{
  "vocab_size": 2048,
  "qk_norm": false,
  "attn_scale": 0.125,
  "bias": "none",
  "tie_embeddings": true,
  "lr_head": 0.0048,
  "final_lr_fraction": 0.02
}
MLP neurons of a small language model. Each row is named by its layer, matrix (up: input weights; down: output weights) and neuron, and shows model dimensions 16-111. Each number is 50 + 12 x the weight over its row's rms, rounded and kept within 0 to 99.
After each neuron's rows, "fires on" lists the tokens most often at its 100 highest values on Wikipedia text that the model never trained on.

L2.up222:61 68 38 61 46 53 57 41 41 60 50 56 62 47 37 39 64 55 34 45 41 53 51 52 44 36 32 40 47 43 31 36 44 37 79 60 53 37 62 40 52 41 42 68 37 42 53 56 62 38 52 40 36 24 45 67 46 45 51 46 55 68 55 53 59 33 43 44 32 67 39 59 32 39 58 54 53 32 48 62 73 82 67 55 67 45 69 37 54 48 33 39 57 41 72 57
L2.down222:69 29 46 46 50 59 28 46 46 61 32 37 34 51 38 29 57 25 29 33 57 55 45 54 47 57 54 51 69 53 39 39 51 45 63 49 54 61 56 40 78 45 71 60 34 83 41 42 42 44 55 51 47 41 46 59 43 42 57 55 60 37 69 57 55 36 76 51 65 57 77 37 32 64 33 46 56 50 43 38 29 42 52 51 70 45 44 49 62 79 35 30 65 45 59 32
fires on: " c", "k", "mmer"

L3.up314:60 50 31 56 68 51 37 25 64 38 62 36 54 47 56 44 52 28 58 58 52 39 65 57 41 53 25 54 52 61 44 57 43 60 44 57 66 58 42 56 36 53 45 61 30 52 26 61 60 53 57 60 55 52 56 45 55 48 63 49 39 69 47 52 27 62 59 32 67 70 60 51 51 41 53 37 53 35 32 45 49 44 53 46 55 42 47 57 56 39 41 68 30 19 60 71
L3.down314:57 54 38 49 59 60 72 56 53 27 48 52 32 54 51 16 62 40 35 58 43 59 57 42 37 67 59 58 53 67 41 28 32 51 60 66 64 63 48 45 42 44 40 64 46 33 49 55 41 54 39 55 59 31 65 54 33 46 39 34 48 35 38 38 43 53 35 37 48 59 35 52 30 64 46 48 52 40 56 58 50 51 54 47 27 59 40 27 56 52 58 55 82 59 60 51
fires on: "r", "lo", "ine", "l", "z", "st"

L2.up248:67 53 44 81 28 55 54 25 65 57 57 56 64 56 41 49 57 41 37 35 47 68 39 44 57 56 64 39 51 61 32 61 58 55 58 35 46 52 38 14 49 62 52 75 58 65 42 39 40 44 45 40 33 33 43 49 45 45 56 49 72 45 41 50 66 35 39 56 64 53 32 86 53 50 49 56 55 51 52 63 46 72 65 58 50 39 64 60 49 46 50 33 50 43 48 37
L2.down248:49 48 52 54 47 41 45 64 30 51 44 38 39 51 55 40 38 35 56 65 59 39 44 63 54 51 49 54 76 42 58 68 45 57 44 52 39 55 58 55 53 44 71 60 55 54 59 69 50 63 22 37 52 62 61 55 50 67 47 69 29 39 26 54 41 55 69 48 44 37 55 27 43 42 45 51 56 37 50 38 49 48 61 52 38 48 53 46 58 73 50 52 50 62 32 54
fires on: "k", "P", " I", " Si"

L2.up293:33 27 78 51 26 35 49 48 58 45 75 52 50 50 55 59 80 44 45 54 46 68 38 60 34 66 39 55 45 58 65 59 57 59 36 40 46 33 56 33 69 46 52 60 62 67 75 40 47 57 43 43 49 55 64 49 51 39 57 42 70 50 41 44 72 47 38 45 36 39 38 67 42 50 57 66 36 54 45 43 53 51 47 50 49 53 40 44 36 39 33 54 65 67 27 51
L2.down293:84 32 46 62 44 32 42 50 37 38 55 33 40 68 52 34 50 59 46 45 50 55 45 61 57 42 54 49 53 65 52 74 71 50 71 51 48 54 44 48 52 36 77 57 60 58 40 45 58 44 43 66 43 36 34 84 37 37 50 55 41 51 32 49 38 52 24 45 47 56 49 63 67 59 64 54 51 56 71 48 66 45 49 56 35 39 41 74 60 49 44 57 26 65 43 43
fires on: "m", " Act", " place", "ce", "vi"

L3.up220:51 55 62 66 31 65 42 46 64 55 48 37 68 40 66 63 40 59 49 31 55 73 53 40 54 40 52 33 39 41 59 36 50 33 64 47 54 43 43 37 47 57 45 54 46 73 33 36 50 45 46 49 46 24 43 09 61 62 45 35 65 44 41 30 41 60 42 60 46 42 68 67 61 52 45 50 50 38 65 55 55 74 46 60 51 54 81 60 64 31 65 43 50 26 46 48
L3.down220:43 59 59 36 39 30 32 64 55 44 30 51 46 57 42 57 63 51 42 50 53 24 52 47 41 71 60 54 73 66 34 51 38 61 56 35 56 30 44 45 45 42 62 49 56 23 47 60 61 39 64 39 55 75 50 44 48 54 53 58 71 41 71 49 52 51 39 29 71 72 46 43 50 70 33 50 54 60 36 52 68 36 34 48 43 61 43 35 69 64 48 45 46 70 53 70
fires on: " Al", " sub", " po", " vi", "at", " critic"

L8.up397:46 71 23 43 67 55 46 55 45 38 54 69 54 38 62 30 48 48 15 49 36 51 51 65 48 56 45 65 38 40 64 69 53 22 52 39 50 52 25 49 39 50 46 52 46 58 64 78 62 56 68 52 48 35 49 39 52 46 36 55 37 74 57 49 36 53 61 62 43 54 57 36 48 33 51 43 64 55 42 60 55 57 42 35 46 38 45 47 27 56 54 56 53 59 48 53
L8.down397:26 54 65 36 26 76 58 45 29 48 46 41 57 27 50 58 57 61 36 41 62 58 57 53 40 54 37 33 54 46 35 73 68 43 44 69 43 45 51 32 49 16 53 56 62 31 45 41 61 36 58 23 66 48 42 50 33 67 58 48 79 73 63 49 54 53 69 69 69 45 59 44 44 22 46 60 64 52 49 55 39 39 56 70 39 50 43 64 68 40 45 59 52 56 67 57
fires on: " an", " An", "n", "an", "ed"

L2.up112:57 47 52 52 53 32 46 47 62 52 38 42 60 34 60 45 68 42 42 54 61 61 46 55 57 59 39 35 56 54 57 58 80 44 59 61 64 50 64 50 57 56 49 64 60 53 37 26 67 41 55 44 39 32 53 45 40 67 46 43 66 75 57 72 57 62 47 59 31 38 36 44 60 43 66 64 21 51 51 64 29 75 57 59 66 46 32 54 67 39 41 59 50 49 21 52
L2.down112:74 50 36 61 70 56 36 41 62 48 40 60 54 48 56 44 72 51 25 35 63 45 51 39 58 40 35 29 34 69 57 64 54 64 55 46 87 57 49 52 48 56 51 32 24 51 52 44 68 62 43 48 45 44 67 50 57 42 61 60 38 52 54 32 55 54 49 49 51 23 57 77 46 25 38 42 46 50 68 53 47 81 61 45 40 44 62 58 67 49 45 55 58 65 58 30
fires on: "ce", "ub", "f", "b", "m"

L2.up383:66 33 48 49 28 48 82 29 49 52 36 73 41 64 41 40 42 52 68 42 43 58 45 57 45 31 39 69 43 43 50 52 77 52 59 46 33 48 66 57 50 50 55 62 35 71 55 58 49 49 55 59 40 59 57 55 50 49 57 44 45 33 47 43 60 34 47 47 56 61 68 51 47 49 46 16 66 64 28 52 40 43 42 54 34 39 37 85 61 57 73 56 63 29 58 65
L2.down383:52 71 41 56 58 56 53 45 25 52 77 35 55 35 42 33 30 57 56 70 60 19 62 50 53 56 49 55 62 47 64 56 54 40 41 74 79 72 48 43 70 60 50 39 49 57 51 69 61 52 53 38 77 47 33 51 47 56 58 55 49 54 44 60 43 58 42 30 56 62 52 54 45 45 53 64 50 33 39 33 42 62 27 50 38 59 44 73 42 63 40 45 49 30 66 33
fires on: "C", "A", "-", "1", "2", "&"

L9.up390:46 39 62 66 46 49 58 38 48 65 50 62 35 30 48 52 69 43 42 39 64 20 38 52 64 54 56 39 31 33 59 76 33 49 26 71 47 42 59 55 48 69 59 49 59 40 36 59 72 58 53 64 50 49 48 56 50 53 53 33 39 52 63 43 39 61 59 47 47 66 49 52 60 47 52 42 49 65 60 60 45 70 69 58 38 18 44 54 48 56 53 57 42 57 49 58
L9.down390:65 40 75 69 64 64 66 59 49 30 59 55 50 39 55 67 55 54 47 56 64 53 69 27 36 37 40 48 29 46 48 60 52 39 51 54 54 45 58 46 60 52 30 53 22 41 26 57 35 35 58 41 58 35 36 47 45 39 48 58 45 47 59 54 74 58 55 51 64 48 54 53 40 30 43 50 58 49 60 43 62 30 30 65 57 46 81 21 07 54 45 51 43 48 58 43
fires on: "ar", "t", "et", " T", "D", ":"

L9.up113:56 29 49 45 32 49 58 40 64 44 56 46 54 45 36 33 65 38 46 53 69 59 51 53 61 37 74 34 63 38 65 51 35 53 84 59 47 57 57 51 55 42 16 76 61 67 53 42 54 65 58 54 55 51 38 39 48 25 49 49 33 61 48 50 46 39 41 67 38 53 50 39 57 53 63 63 48 39 61 36 76 49 53 55 47 56 60 49 49 36 67 65 41 47 52 62
L9.down113:59 75 55 35 53 42 39 48 49 60 67 49 42 34 49 53 57 49 52 35 49 38 32 50 57 70 67 48 58 55 64 45 37 65 16 59 47 52 70 45 29 35 69 36 58 21 61 32 41 63 77 43 42 44 40 73 47 55 66 66 53 40 54 58 30 51 44 53 44 48 54 55 38 32 51 33 65 51 51 63 50 21 45 42 51 46 38 61 51 56 27 32 54 46 65 53
fires on: "f", "a", "co", "-", "t", " Democratic"

L3.up313:33 61 73 54 37 56 46 41 42 64 46 59 34 37 40 52 43 55 44 83 37 70 59 59 64 41 40 44 37 55 81 38 62 62 63 42 63 41 65 55 37 60 60 42 56 51 44 27 56 60 57 30 60 47 78 41 63 48 53 66 48 56 70 46 65 60 55 35 50 39 43 65 37 37 58 67 42 55 36 66 42 38 55 46 43 40 50 31 62 40 41 38 57 30 61 42
L3.down313:66 41 46 32 64 72 61 77 65 52 44 38 58 47 26 51 48 77 37 43 61 49 45 71 61 53 42 48 56 37 53 54 51 60 76 38 53 40 62 51 54 45 39 56 56 71 48 69 77 54 49 55 33 37 57 30 45 45 71 56 46 41 46 45 44 27 46 69 57 46 52 31 56 59 70 51 54 31 63 39 70 58 57 25 62 37 71 39 57 39 39 58 56 59 37 51
fires on: " end", "ward", "ad", "nd", " head", "ade"

L4.up151:70 59 53 64 33 50 37 43 77 44 59 49 42 30 57 33 56 59 50 33 43 41 36 51 60 60 54 51 74 52 49 61 46 37 47 55 60 46 59 70 35 29 74 48 31 38 49 53 55 56 43 52 53 42 37 41 63 41 29 32 77 38 37 30 65 59 32 54 46 58 51 61 55 61 44 52 41 52 33 33 63 66 37 50 55 38 47 60 51 70 53 49 55 52 46 43
L4.down151:47 37 80 42 49 42 61 45 63 51 56 34 63 70 37 47 57 46 43 67 67 53 62 55 41 28 62 43 52 41 72 69 65 34 46 49 54 45 56 34 44 44 44 46 25 62 30 49 52 54 48 61 51 43 33 49 42 40 70 60 62 54 71 55 50 30 56 67 41 49 44 37 49 71 59 52 58 62 61 43 25 37 40 37 45 42 63 32 36 43 66 71 53 41 35 26
fires on: " not", "ly", "al", "et", ":", "ite"

L2.up259:81 58 56 65 34 67 53 53 36 34 61 46 58 54 74 47 33 54 39 49 69 60 48 68 43 39 45 55 54 57 60 52 41 30 55 19 39 48 54 57 66 50 34 65 55 66 54 48 55 29 58 57 28 63 49 39 41 52 57 44 53 41 59 43 63 77 42 47 64 63 57 38 56 39 38 43 51 38 32 38 55 52 77 62 67 68 43 56 70 45 68 66 19 33 51 40
L2.down259:36 48 55 71 36 63 47 48 45 42 49 52 44 60 64 44 39 51 53 52 58 59 51 53 47 34 72 29 53 57 49 45 61 50 67 51 34 38 39 47 32 24 58 49 59 51 49 44 42 61 43 58 43 67 42 65 49 53 37 63 36 45 55 56 46 77 60 21 71 74 58 46 68 66 46 69 28 26 28 55 48 25 43 55 58 54 52 44 45 39 61 58 49 51 42 59
fires on: " po", "o", "iv", "ib", " critic", "er"

L9.up337:36 42 49 59 51 70 47 40 51 47 71 65 59 73 63 50 62 34 44 28 48 47 17 67 57 54 64 43 48 37 41 29 58 43 71 62 50 69 43 48 51 45 30 56 61 52 44 32 58 54 33 29 34 72 44 51 63 54 35 72 57 52 56 66 52 28 72 33 56 40 38 44 36 59 30 37 46 45 41 43 63 56 60 47 45 57 44 64 45 56 55 65 61 74 63 72
L9.down337:41 67 61 32 73 65 41 49 55 46 48 64 51 38 38 57 48 56 40 32 44 52 41 60 24 59 53 54 73 48 56 56 63 71 28 45 57 30 45 55 70 34 75 52 61 50 52 56 65 54 71 51 77 51 53 38 67 51 62 49 60 57 55 64 49 32 30 61 62 54 38 60 48 32 47 52 41 64 53 52 41 47 43 45 54 41 57 21 48 46 23 48 52 52 67 30
fires on: " ", "c", "-", "t", "z"

L9.up5:49 53 27 53 50 41 34 65 74 15 45 70 49 51 62 32 52 61 33 51 50 39 74 43 64 31 29 55 58 57 41 50 35 51 54 66 42 51 51 58 34 59 44 44 47 54 47 43 49 47 52 49 51 37 53 35 35 39 65 54 59 43 55 37 42 39 75 57 63 40 46 31 59 34 61 31 60 53 52 60 43 56 71 41 45 70 33 54 35 30 58 42 46 57 47 54
L9.down5:60 33 45 41 50 63 45 52 47 67 48 48 53 32 47 46 57 56 52 32 49 51 39 61 29 44 57 31 59 46 32 57 39 33 63 58 66 74 50 56 60 19 69 52 52 37 52 50 60 37 51 42 60 49 27 52 33 61 41 64 38 53 28 54 50 34 48 69 58 58 54 74 30 58 40 75 54 37 30 65 45 29 65 57 42 37 42 47 53 45 39 56 41 49 46 64
fires on: "\n", " an", "d", " An", "a"